python train.py --n_kv_head=4 --qk_norm=false --bias="all" --tie_embeddings=false --init_std_up=0.0312 --warmup_steps=241 --doc_mask=false
MLP neurons of a small language model. Each row is named by its layer, matrix (up: input weights; down: output weights) and neuron, and shows model dimensions 96-191. Each number is 500 + 25 x the weight over its row's rms, rounded and kept within 0 to 999. Numbers have three digits each.
After each neuron's rows, "fires in" lists the words (lower case) most often at its 100 highest values on Wikipedia text that the model never trained on.

L19.up297:503474496478539506528493531460484504510452520496539500499492473461484523442504474514505480502455547488453482502522548529502498561468495467505545548499472536522480497526498485465472490514504486481519502516520554516467480477492504481540489514503470496493518473529512502504514498432524494510
L19.down297:490493500501501484455547521508490509497483543487526487512489537528457509517516499509515467511487485510493505502505489487473517468520512492478536465543520501513403563453485462467522497530522510531468496512516494509515495492509483440465449482521453487467517510451514529487528465536533496529
fires in: "for", "with", "after", "where", "before", "during"

L8.up53:486508501493519532496485531501507472513503515479475488484447527505469495499483486531531516481527530506491504467483487498515502497466500510481484496461543535537482488494522505480484496497490501482517497490477496498441546494520479486459499514488517510516515543473517467490536510477544474500
L8.down53:498462470552502501506513525445499522540496544487466489465464492493492500514508524483531549515482511486493491486523510542453519509516505501531513504518484476476502506510481546470490592561483530519536471489510512533521494528521495531500505481443499499509531498484512520498488488499485515481
fires in: "his", "her", "s", "their"

L21.up415:479525478502537487441488511510518488490500531451493505472488485495486508495477498535496485473467557534460466517437530522498519504503483528537496504494503470517479507534496521450470489464484516478539513481542475466534473529499503458513502546525465485518505511463522476500475537486546437519
L21.down415:488480501517522514538514484528471497494536578467417474489473453509530501499494510463489481497514494478481509490517514489532474549511475520474540495467462468483404523504479505487497438482502509532509486490495508498498514498479472486540519499534521492502509501477482516482498522535535512529
fires in: "and", "such", "which", "these", "several"

L8.up929:487463503522480472536493530489475508490469491489470524492520487496522500524478471529500530493481490508487476486472485490496492503504509452434483478439509541529492465507463498489525514495508464519492493457498510500515485517480494495532456532494450502468452522453494498527561492513500528506
L8.down929:530491467499553472488487490496488536497531511486538495470494507487536525474494477490510498508497492524481525516473482496499511507453478473506509469532506521526511507496509487513456498519475487505499522529510511517465501471489496553504516488498496481536559511529526486476520498519454433500
fires in: "about", "along", "around", "among", "available"

L19.up43:476518487474484453506513498508489489537481534541452489496528510497537546465495522509525521495470514538496490489468493476512512521547506493483519534461473502515504486502492488460507482496531455484536509476512464485499509522468508499528504556488456541503476529472528511527526526497534470491
L19.down43:483472503511486526489485483514589554507466536483517508491454515504489495516514478532516488524454520525492458488492528480485484508454475507488492512468481527469490528470458538457479489467463466491507519480512528524500526463495478533539495533519522472495537477531487498487507506466470501481
fires in: "is", "issues", "reduce", "was"

L12.up721:511531493507490543465520572508484487527487506532531479490458495480437494485467473497532483481451509491529491495539517512550529512514544443519520493479499535462482500475530508507509509514501494469577517486541514510444478478519519504464532500469512525465514546516501492491462482521493500504
L12.down721:496461468502501513535552463503508468505530483487494533526534506512521521484489503473499496493515488532506494555520482474470456463510471505484468460539539495524487485533526535503529504517483485522479486509452480530504498511507490472474469519570496478524466456520502505466546502517494515511
fires in: "club", "children", "live", "lbft", "clubs", "labour"

L8.up254:471490500481539533479472495483508516510506529468531474522498497487509511464478491466509500496456524460464504487538517507503512494531472459482551523486547568532476526480473542480504487522479471457497516462503494500550430515497512524476473439511478496482504494509488498507494528510512470501
L8.down254:535481488480446490520500497507483467533471481528462549475524516511453494511496506508496491480484443526516512517463489506495514488496527536475464490453505451494569503496472474530538479497500468499476476539448494511496484513502503471446507535538485497511520533510516506515519454480512514508
fires in: "of", "housing"

L19.up1008:523480493500536523510494476537499498523475501493492517490502506512494493453510518485512514497472536496477523503526524487479526482494478493506487479549505551506504500536516520493465461507505521468549497448528531486441484481505495519520491458487506469500499507527504498517518487453496466530
L19.down1008:453510540519518454486503513454528514483502522480520501503468490525486492531523551512480481499450500506482509455490496500478515506531504476457526499442471422478477520512475517481499485518459480559465480469497469475544485505510472491464508536513482484457468509454496520509484499529541508483
fires in: "they", "for", "without", "it", "der", "about"

L19.up466:511455449504502534527521497481508483507462481473500513492499505506479477508512538501493487497487538493464449509515499506498477503468506504505538491477527543522500475468505499476493535467467498493514514540491489509486485457555472540466506502532479465496484496500505527491490523479563504509
L19.down466:493485539501450517454478482478518506536513507537484521458463503478487496510502476502477519519477471513496491480516517506535569529520509499468458554525535515478509511502480514501540420513498452501494496478496529513512521515479541491550494509509481488506481503467531513508520487527456470504
fires in: "the"

L18.up411:515484470518543514485450526496515492512499485515507498467509494482491536482507533569561489498429486498490489475459496513493464549521498544501533513518472547538504471525501486459466529461488492515510506491461510490452488475511459532513487534504423469511485512501482523483485454486526494507
L18.down411:452535489497546492520524495458497550528494570453574514494490524492521475516520489491529510484518506529443476481492513494495534503506465513499505512518461518518472524468453485455484518509515506475493498482455527504522489514554526504514473474495519472482490502452476537483502546460556473521
fires in: "to", "at", "during", "for", "across", "towards"

L11.up445:463489432498495503504522560501516465538492513485502492469468546488496542522477480494500527507511562515470488492487478490530489505482508489487484526532530541534491483534574521450452508507444517486526502496511532505489468504502533535497499484462495488511502500501537509518510498498526444508
L11.down445:470499483580488509444501512502441462496527527530456473535475496502483490479510488507527522517517494474505530474509492504462510499477508539504516497489474519511473512501469523469487487532487598511507480490520466521512491473527484493487500478490515515528510461482501481523498442498506502479
fires in: "her", "their", "the", "its"

L12.up107:502484472499521523487488538491491465481496511473531532481483499505473506520447469486501588490504444515528449514486480479475515483504489528517498512462434517539545498517486489467518477480515488514508479492492495494497493465506529485488527478504473458502518510498498546503510547478498475500
L12.down107:462479511500473524449491526450520512538547500470488530494462540485540476486502479485460461507540534499521540460501450525512487492494506511513511480500518495469450498504517531479562499543469598529480492501517478517550529514519500485481542461506536545464502480529520481479511470514467537504
fires in: "this", "his", "each", "episode", "episodes"

L18.up821:501451463510512503493504498515501523498476500484466504487514544509474514470470461556528522510491543511476484525518521480487515490480472494502479515547504554486500474477509529511498464531473504525475479540477500502491504505540504511507496485509486476510489491513501485504431552503541481500
L18.down821:494529496486499511477523505477478519520551538509484511485479496476536506528509524504481471465509494498496514535492523502481517469520454504559548495494470528522467498536524471490471496474501469473536500513528510539450502458472508470517498449505509533496494494489462521491495469494541524541
fires in: "to", "in", "at", "for", "as"

L19.up497:514476494545493505472491537483467490474456501507539523496503501524509547457450476496515498499507523447445522507498544497450475476480470488472494478458553550491466485531501523494493484489549486497489526449521517517483488467528526488505497515477477522497525527491499500491544491503501470516
L19.down497:488479455466522487486496515482512532538525504559506517477481495469510524490520543497508489442492477524446472476549472509515514490516485498521518479493486498518494507481497495477511500506474520523490486545495484481498501473504477516523474502513470485493491476503508516517477549483511531466
fires in: "about", "the", "before", "without", "throughout", "than"

L18.up79:505507518516466493502548543498481472512523488528488464476497525502504489454500476533521487473499534480496502487488491497487505477476532506502496527504512512514498465514543510472530518487549492509512517541472481457442470486532465503517441548542493492496500500481532466480499503504509429502
L18.down79:501498527516503507516502512512473492503469520485506459499527488476548534506478537524524521509499538476488531463476491534477508479539505539532505457464525502516497542450494477501485472516498451490497470489487522508501542464464511440500488489528504534543514503498439524488469466548519528510
fires in: "in", "life", "to", "career", "training", "by"

L11.up788:510527491490490534477532500505504497513470465532491508483459551485480497465467472485470467476500526568476477541508525541474509462545508442474510468506518500549546484495494455518490496460506505482502499516532487519494499504471536533510471486579457453502499483478533490521506501482520516505
L11.down788:490463458473544501489490530485520537476494501508495507508487490489479465509467514515524533511511500495556471458517506501479544524515517509504511508511526519543509510466482504489493555519516481475482498568487527514556517469533476432482525490489505488512509488502529461528450514470493460495
fires in: "1st", "august", "october", "september", "december", "july"

L8.up363:491565475499515533497504537484480515507452553529527504506491512472499475495509427485489487497432545526523482530481569481532502523512510495495514505485533520549479504500501496501521481493534466486511529478492531472470481510531523458482487517499495521465451524515512522471539494514512526501
L8.down363:547474466499534510481534479496494458489507545500459497499475485510524510493538482494486480486551442537511459490461499534518474460509519495483483487490488459493446546481539507532513516444505522495518513491540469477537473558511487504493486523514527450515509520516455464478513543487516466497
fires in: "three", "history", "both", "these", "hotel", "same"

L8.up440:506464478507511517515520515559515497501492528474461509510513490509496484492483518493502498489515528506537488519540492509491480507543518500417495481517518512467489520475532494497455468530487491531509500542546509505522495469464478510518512561555475488473456534511496506461534455474534473498
L8.down440:510528495466473506483496498479487479514477479533530497490463505487486502532497483507471553516504490490501509472497506509473518479466514465538514480476475509513536500503477501528494518514498504468550536470458483512535523544520498465460471447491531548511558518493514466507507502539519498506
fires in: "june", "august", "development", "justice", "jean", "january"

L8.up341:501513487518509461512497534514517506524529520508505509464476499491523508515510474590515484492524522494514502480455502490480507538482470502509447452477506512486472482469487480495503481484504499486521528544507508499477472482505461496503504486475511488541534516487507422485523509486523457510
L8.down341:479495485465487540508500474482503503491516515521537461519445499531485545525510501473530494497475566479513478487568514458520470496460490549520537496500489512491492483544483540497493514510504461516527529486463497493522501446514499471527503477453495503467510496462510530499486478496509503510
fires in: "s", "and"

L21.up35:488542509501497534447516533486526482563497543484552482527479497496471512490478444530511517480538518522470496522466468482507492516522527504499483529504481560529506534528558466444468540476501485511481472478518533525530469506533472487470477536484527454461528530510529483479529509529503487469
L21.down35:529469531500515518486489490489521485496506563516489480475475513506527485534518477512469546481526447511482502488518420496523538503511504519512501493484488501520494503477564537525519501529485594478491525488477553505541530493523519467487487480500520507481535466515501495485479481509507504525
fires in: "three", "two", "five", "four", "s"

L15.up705:515493496490550487538494559535511525487506492458485505468482477504487532493488486470519522520471498538512475475494448472500518533499498483505458476507500520531510508523490504470497449473496491506484491504522541492515465504444480493518480510546456484516506501447514532515493519503525455513
L15.down705:485492484504485501518521480477485494542484524531464503540531518496496500508493528538508495504490498497485540513486517503458491520480474530505532476500527510479494465507519531519494550489454502481545463529481498515469495482557484503470497539488518460471489488506507473452498493512483501488
fires in: "april", "as", "association", "because", "aiga", "archaeological"

L11.up512:478529497522514531480535515502484491508467469521462532519496500528480498510496476489503482492453526480500500499506497504497543498514506500503488486482531472500488524500481465494492428509543469540498511463473532511458478524470474450508456501511483509417486532533536487502520505576470539495
L11.down512:544467418517508479474499496500505488504544514483530484462538503514548499465507496481431492473495457511452457503477516507489476494489516538451515552489522513487470527501517512473543537537463458502479490510536494479478513494579508503457530529540535492517516510518497479523470532488472491505
fires in: "then", "they", "them", "before", "highly"

L8.up21:535514502510503493512496511517526514497460469508534495507483476504470492500469524478529482483489506531489452508472562492496495538542515522488532496494511492500493509496468514512443417453491450488498503484477521493517448455537533498475513467517492491466510504519507493510512531480548465507
L8.down21:504486491527548495489496478510525479536559521482478467504477531507539543499554449473474548495501511485523513532508458497466535495481452517528497502475457583509470494497540505483508534520514537490468484503503491489485492508513457500516459473472474484508479505535505447477499527523512502509
fires in: "his", "this", "west", "her", "third"

L12.up515:479470504491496483447492548502503482524482498498525505550463533477519509469483482524502521489481532511464519527517496520523495506477512545468492512513476522496518521550499485465497512508493514507494483482510481503448485442514455529490517512482449506512483491549485514468554563562541465500
L12.down515:477496514488487487553494474490517505521517502490465455484527488487490478533528499483489461485508477548510483478489543474485487499517436465523502503521512471536500480465507506517494488477515500504496524526476519491532518535488578472475506479533520509488531522460501458508510450449459521510
fires in: "between", "only", "of", "january", "joined", "journalist"

L15.up804:495491497491491499482493531502493545526532461490494505507484493460534545493516499461499497482482508515486507544508533493482503489512505457449440495468516472488477502518483430503477518508515481506532508493529507542504473495497497516526484510536478472497512491539506456486467511473472494510
L15.down804:526496476476502510552521473559517469528552509503541466525481467513456496500478519474475560465534477492472491509522496494553526517518497538491501498499481529475505478480496517492511470533506505509456511484502509485458460534529519474450512489503498517470494482493538518486528445528497528497
fires in: "group", "groups", "japanese", "japan", "grand", "network"

L8.up967:509509507532529517466496524479503474523476496523504549449496491480502476492517461525496473506485502516446491535462546501528505479482489499483498499495543527507497520468462495490542510472513464447471475529508515514445505483515535486492512500554469492443506529519508484482471463522562523501
L8.down967:514538486549489526544498480527491512508491513507515508527480521486484477533445500464480464479499489475516534458543500478467540534531505503472517492491480500477527488468526528524498471501512505552482545491516513455531521512488492482487508521484491514557441479497501502511476487515499502508
fires in: "lost", "boston", "will", "human", "however"

L8.up32:506529505525514514447495555530493496539485532471493510498462488491473521449492473553576474473499513510467481512518445493487517505473527494508534532488487514537467479497526501475507546471514490503505482501518555512457516520545463510478484522474464506499490519477514451492523551539501479491
L8.down32:533483502485517529455501482446479461485501525517473478533508506509529488555505502510476541499496516522516500470481498475504478478476529577503475482485479454471485520501500513533507442526485531515475512467455521519533491481473458514482517459492549443547528480495472519506512507533522493487
fires in: "four", "five", "fourth", "operations", "owner", "2020"

L12.up71:486501495516449516563513528526527471493505521507489506524460542522464484515476496529518513487492533516507489515506514501500493555468524459477497466517533496521465469489528531484517494483477471488510518541511518541441478504505509496507492545508468501486483521488519499526542526549502473503
L12.down71:500480533503518539486488528493505512493485520480496505518519440494504514491506492490487501529531472506552546518516471518453493440504512515512468509457448510466504502493466522539523528520548485471511498473493487510532488465494517515474480460466525497486505497546464487482477476440481529507
fires in: "august", "election", "season", "airport", "midfielder"

L15.up766:463512457526507520515443483532502519521507531505498486486493521476531533512492475487534533497492569483482519503526520489548467507456496474513495470525498524508485522534519529507521511459485520498504493505517498529470465524520503496495509460508523483496501504456492491506517565566528514509
L15.down766:486521504504479441491517537487494516481507491537520524512511487482434468500493481519473476490489441504498492487473508491467476517520511515507463495486535436484531529465473463493471480554521511511472509511478500471516502453454546519552516491540473488481496506531503498516477490459476497485
fires in: "of", "time"

L19.up104:503499471472465474491504495535507493483490483538512508488463491502527483516510536495483462508476506514538522494458526496522505540487482514499505524491474507498518502505486493501443493524498502487497530461504492541545479470463498473528493514523490503521487489522495415448490553486568510531
L19.down104:541504498514467549511535541463459482519497495480488519500520462496465544500518468552536479506505493504479497539502478484512510528467495517482462521473533505508499483501482504484537510540498470500509495499487519494499514524535527449478552487525493419478542506487507546492552506531493472524
fires in: "in"

L15.up898:455555488480522485488522493513497506526502541488491556471475532479527478478532469437509510483500510501455487492495511519489523490510485489475499465448528505485524464499538487492492535464452479495532541527480515519489500489487529501548509511479504494517470500473525486479544522477506522500
L15.down898:532446485479515510473481537494551475496493452526498519521498506509515490497494519501493462498541479496498535494481548520489438520509453503551491552541507511498524518515506476507489510540537500515448449501511500504535501499513505475490541522483515468492502461455489529524452456510466510498
fires in: "career", "care", "times", "township", "palace", "got"

L11.up526:532506490537480548468511510506520478535463479546495474494457468489509449467460462508507499488474596486496502486499536489483530485512469439476493488481520531477495529483506505474459520501478487459529506500561508526454485501502530464505533533510477507477486519494520476519522477515488481506
L11.down526:475480495475513511480514484491497492499500476481547562525506482523496520568534498497507511532511481467533498496499464475532520503484526516510518518500489498481535470486507526536552504497530492513474508516478496512511516496558453454510501460508498480518524489522497492490467559492556498507
fires in: "club", "hotel", "clubs", "lbft", "trombone", "relatives"

L12.up718:510543451548502496529530484499522554498485499507476519515506496466497544502532494513483525513432490553493455532506503553534523530488510478494487496505489538549472499547491468503509468504499494536511468451501516527446554475478487507556503505526513495518458477489513509488498475492532481507
L12.down718:488432480484468510526474506493466468526478473522528517515504505499438494475456538458497462483514503465541519484508519474460465517497526535501481519520549429514507498453500515460486517491491495448513490522538491489524486498509479465480485503485528523459517548502463502519526529500473548497
fires in: "him", "he", "assembly", "himself", "hall"

L11.up905:497466479542502511523507483490519523510496532480474509462494500519474532482474484537504513484507558525501497492525510512494478527475531509478539515502525517465531516528478467483491501530530460471476561508478548550504495476471506501531521532510440486467482521510508485493490465512509477511
L11.down905:523498513489474465513479498530523497488516488492541525520509480507482505509512460488497498493487435499504500514470459492507495544531532498502443504565463482515477498465508486486513511485492466494550455482488511499522491474512499507536519463530503502529515480503495500524459527478502482501
fires in: "left", "committee", "completed", "complete", "research", "prime"

L11.up455:522505502539456495473515567504494490518451486531480492513524471477489488520452485550506482496520530523563480493487505557498500503500546476465494491482493485496500487506530542480497461508496495466512495488514532505516506539547479510506529561506461499435481521481496463485545552457549488510
L11.down455:520477503513515505546478490508449473505498542480510531483510509499482530450508519535538525469469493443531534521530499484483498500511507476467556501535495468543504496491510489521522499477473497520504462478493474523551494442556523484488475503472496558499499534503524546518525485524488488495
fires in: "family", "army", "march", "lawyer", "may"

L18.up293:502499491504485516504515537519498494502468516489473455473504484482507493525505539483518483485476500481508507500497525474497514485454486490501501521458526516494480464490502514448482468538544503470539513443535489555503575511472526520532534571499492484471550495530503504516458488504506541510
L18.down293:512495491543518454520519491480529504523530473490537526509545540493526490473447503550497530486520492511481490539527484518534482510470463478485524508502482542518538497503498505506472486504477468496459516482468551510550433526507495492538499493461491482469458476493487494526479520463525487528
fires in: "was", "husband"

L11.up518:516517491504484506433506475476547448548491501520507471519453494500494495462520498475554534485494516494501500478515513521511521507490497527444465512506468471483513477506545531486506508498434508504475499531529524537512486494470487470465510511500525507551487527505510528489463551480509520507
L11.down518:538492464493507520509478526517461492510492514466478523490506528517490541497470473539487478516482514497500518506504451468490486491502459564520511481466537525528457507557513493514496494524525474492508489420456539494539456473525460470522497503499483478440542503509473471475455519543489510489
fires in: "into", "title", "nominated", "zagreb", "since"

L8.up129:506515501517530522453512529508476471550495506468460484454511496485503482451493494539514507481511556487489510524509536515488522507481471519465534480482531535532489465462521511490454535524465518423507520527537530512480499515501444483524473513427492479508474512513496463495480527509493520519
L8.down129:554484516485492543518490509530507494485528497508538511526454506522494531519497520483513454511510492484514494493496483528499488489466501542518534504475439500489452546519505481494524478486495512507504517482503502518492486490525451495493528523507513532507486521491522512484565450418494464510
fires in: "and", "team", "family", "species", "games", "features"

L11.up907:516503481532508499435504510554488495527517511553459513474535524478457500524493461493495498504446503495478496522553475495524464515501500482491504514503546520487500509524480510471485506537477486503479533482499537521544488501499505517535447481469452474505504518530506501517498536528511469513
L11.down907:496519495521482495458501490457486512497492528514499472512430512521523559503479507521517441486481495558501496494450536490447499471463512524520521524459477470486523494517495525445523500440505485507492467512538508475449482525468487493452512512498488513512526517518473533527526459494504504490
fires in: "including", "included", "because", "include", "within", "e"

L11.up401:475496497459508513490508515508545451555458543509511519531519488501526491477541462546536492493521489516492414509536470540501479502471519493506504511465517481519480459499524528499449498487445512468511492496518532505480511528503457507507483528485478509500466528495515451498495514493519531512
L11.down401:549537482503510514526501523473504458508490533488532487488468527528507535502484528503505534498528527505480487520435499499464509536495514523461444485483455489515495524506524489479513480491512484524538518516502496523502506504453469480460462493484472483493469468508502528474505507567497463501
fires in: "four", "march", "million", "five", "fourth", "full"

L11.up1020:516531481479488501477509526465509543528492505547474504451520472500515546483510482451545479481475472518510457482521497507538504476474484543496496524510520501468482534494489510478486479490458479442473507467527507460486489483491519465487492531491502515475480547518493539488537519500495541505
L11.down1020:534483513528519512474532489504557490468529491470485501529501504494478531497443508495520525516478472509460497528499489491496479510530522516511557461455502505549533478510513485478521533510513468519510469507493548542550500483508540517485536464481471476491497474478511508462475519520553511503
fires in: "and", "is", "or", "he", "was", "f"

L19.up450:566518465510476518545498491488526492520455519479466517510483525501482514491501449463501550509469484508499519543530484509482497495563571444467477500472538502490549523515512497482501533472455498493499527500499514514506474473488492513494450531566519504540490464498484494534477497467502534511
L19.down450:501471531468478494496511506511496487523536483483507460533486483533507504510523483488441457501587478507462480490539466497509513482513485519492445455496481483488511472490520472508518484530475511517482486504493484467531524511525523476510506499514504511469456536506496475520481513514500458493
fires in: "july", "australia", "japan", "japanese", "austria", "order"

L8.up1001:506540499475484487515506494490511498537528530457507495467452525509507548501425490567550469478488524483500503496473516511490512486525464524497469463508487519554470492472494504504484523482499502476537512536508509521482489495514482501497505494489501457491511491445511467496530490469516489502
L8.down1001:502513493514494550520486483467491508495507483504536436498481486503527484510548467457512516541507517498524497444528494519549491519468469526481542510488491498477471499513475503522485480476541467533514507432457483493520560454483533483514505456489475467473541538491486533489502517484530494496
fires in: "and", "the", "by", "with", "of"

L12.up1003:476496487546464539443513545478517504511509522472514505482457480499525545469482515546530521507528561520439457479512491465525519496448492552500447514516525477494506483538555529510480526518521482470497495515535491544517494490504504500512537460470503487485488532526493520487450483522528469496
L12.down1003:509478494477490436507471485508522490509536468518482497503532515488486459473525442516472484492496453470537492502536476540490500555548489453467524477503459506505531508510486468517514532461493495484526487497494510511497494536515509513473497520522507499495475480515517479506532514490475524515
fires in: "of", "served", "votes", "position", "vitthal", "joined"

L21.up296:482584459525512541531532497529504495488463494531512521514475500508499502474506488476543512466498514515537511528525518543514522512537501533486505481518523473533512506559493496485489516458456514491467507507523543475480505526498499527486525470540496480488510526498515495434495516516523486501
L21.down296:468427521502488520496483493511505464490535488529546524522481491486518487497452478464478492496481490510502487460495441479496499520498504520522449482537479500487476508428502498470525510502499512479496542450525526567526535506475525478517494487473561495491504494508535464543527503525469497538
fires in: "a", "july", "the", "world", "international", "used"

L12.up676:512491511513522495463536504514516526498477516476532500479528495486523523460486511491518546480482502574526476518469504509479521504478489541512491512532503486514505445529498503470463514493456501516522458503528515479545493491464458457511463510501456465485446528517509463512531516550496522503
L12.down676:530502490501489520538513559528489465482440467554513496526467503499485432486478499480503470477535519449543497520518458493536482491454508507467521498461503518520495509495510506544448509520549477477481513486476507493492525518504519512513512514504507468491523504496458513555483514487501487500
fires in: "several", "0", "2", "such", "production"

L15.up638:533543506508508511496507517495508527520492512483466539466471507486524540507514493502510451494471486498460473505485490520534545514475443474462510494481482524563490492497505457497514493508469513537556520479460493527480542491464501527492498473474489512399542509512505501519502508452483526507
L15.down638:502491491488508513548495503544454492516535503536488472531477509533472447510443496442471545503470509526485514499471470481533480500538535500537496520488562474457544500475498523509491484479519486483492497453531497466492496545480481492470482480522493467504510503474508498484510465520478510519
fires in: "corporation", "court", "corps", "still", "constitutional", "collins"

L12.up802:504560495544510511468511514480528461534502501500484486493489510480529560468517493526545502500441535542465499468445515536549530490466524540491527540493514508553492492513490520491488498487498476466491433476517475474514490478550487494514471495454515491492523492511514501496492530486506482522
L12.down802:517493489465551507502514514497496475513497532507519519484456500495472504484485491536520528489518477542569486542484472441547500462496497493501473478484496491494469495520544522499535512490527487518495528488452544490512523475502446501469471493487484533470496558534477484445514505496469475503
fires in: "best", "many", "three", "both", "ten", "two"

L15.up930:499478471525461500502523491502497489503501521466470515533488499479502538494498454475489537475491504532534490490520492481550510500554488458446483493481534503523519512534566509501545527506487490521516515475486476474529510499478486484484457487519520491521500483490530503491536557470522527501
L15.down930:491493496434540518512483512523502504500509473540512426481477487492456500551491518500559481522512500482549499526476527508447503524483470490545445520509503498483462499492491501514427501466507522471523495458540456511496477517501492503464515503489467525466522526513493466504455507483505498510
fires in: "august", "league", "conference", "court", "agency", "assembly"

L8.up824:525492466485511510459519517484543503503492523528482523518497470504516516459494493448525528478438443515508476509489486551525502526487455489486506525514532509521495483545483500501477524464504470473522472489491538530504516439501528513487435528522445523538485469500514492468528538501541500502
L8.down824:511508488469538510552486548519474511469533502498511539472481503517480557485476479493560474507510506503492458496488492507496503515486516508465530537518542474528481496502509476491487526500463471469498484516524521492540537484546539499533489553533468544498482523516532499493467465510509503505
fires in: "average", "age", "aged", "stage", "ed", "page"

L11.up83:514517491509481501525480525530540507517503483544502505512519518485462514503505472473509475495456494503542519462499490466503526549473546485525494533510465468536499473504506500474519478474521502494516521469484487541521501493504500539533487527529500472457516459516531485505501511512484504507
L11.down83:468529486532507550480525487500477507470528503532477482486483520502492457476532531496491538510505515533482507516444466497524491470553505486498487525506541499489497554481488513485474494487504484471473478514509534487499514489474501489470544482540505515548467535509487504522525509452527507498
fires in: "they", "much", "author"

L11.up755:526502509529535501489466499458506497550456502508508516458525495462539516444511476493580503481468511473502459519460496516502494545447506508488528513515498522537496469482521501469505477488462475534495488488551488500480464525502521508490515503530446474529502507484482474486498492522475507509
L11.down755:493473485486478494520531487497492514499517517503524498531536512513511505493530522481498463494517502548490498501524495473459518458491477525480486492500512518508452504555480503457488518503532489489520530558486494500480484541499466482532470493489508523466505472488494483514572545518471467505
fires in: "before", "saw", "until", "seasons", "selected", "after"

L11.up246:501521478558479529477502572502550544507498484466537511465504473478487524497473466464508506502490490494490503455505470525489473533448556521530490475505516573495542528524547508463529466468488492494504460497482510525466511513440475506506477463484502506516478514523480458499522470534509543512
L11.down246:551481511487533483521527471499498465529513502532507515537487498499462537464491530514534481497498549531515525531512501502508505472522504447491498549505478495495510463527481502513522541519512502507532515487517504498545491498556439481495493530527488493506523484477506497501529487471513524495
fires in: "footballer", "hall", "football", "henry", "himself"

L11.up47:500495512494498489501532497483531473486497465492475488524462518491508541458474500490491514493501492508496463515522519530498534491493482439413497439514517468523496526505491482447463503511497501502536480508495516503516548467480504519475502521523479487477507527515503539484479478482527462513
L11.down47:499507472472516500494511520523495464519493519520512475495535498515465512512527501506490500523531511509507526465501457462515487521495489539529528516512505503477485499479523535562501507522480516507484485496520505522466501497501519488540467499515499504537511510487526427467539531495477513494
fires in: "october", "june", "august", "november", "james", "july"

L11.up711:507493499497494495462473473532502495524502493492490529496492463486502498487482519512538516502442519497507444460536494547545519537444470535482508504537550541501485476579538509482534484504480485447524451466509527505442492473502536462491507510517489507523531534512511514508500515519502462495
L11.down711:539511460509535522498481528525487517502517526507545509464521581514507482479479451515489495490534466544447529504444485452489502524499533530511515502486502505514507498504474516480508508497478492507505511504506490488501465511543467568501462499514495478482487478569503518504519510538490507506
fires in: "born", "both", "until", "included", "than", "top"

L8.up1010:520502470557512522530481534473486476516510462481507490469465532503519484498494479559527450480520546526511497488492529509546515496507468478551483470490475526512533493441470447496514532520523481514542515501518497505414511493517504469504512495507498530433513531510527489489512468528510498498
L8.down1010:480517523481516499512522503475499516538546517521540496504463494498492539459478505504574523523483511501521450524499478462478480510474452530483501499497523506562506483519501489494466524514473501503452482503507526516519496460536481510467426446466475515473513481510446506470511517486480502508
fires in: "club", "college", "cup", "clubs", "championship"

L8.up327:487488492489498495515506499484509518524465527533466511511495482505485550523491487455501559493443515559525455520504493526533481512498530486480508515500493508512495527530475472473518504516469494503495500491480544477525474488462471499547493513520464470523460530519509542501556532510565498510
L8.down327:525469500504479466515466481446493516500483503497527494469501484484509496507515504524440496465512507540489493508462498484569506494502506499511518524511490480475456512500483507504508562483480484492470558507505466488497501465487491471485570517512507504524500516430458501489501477510523495488
fires in: "and", "among", "along", "song", "longlands"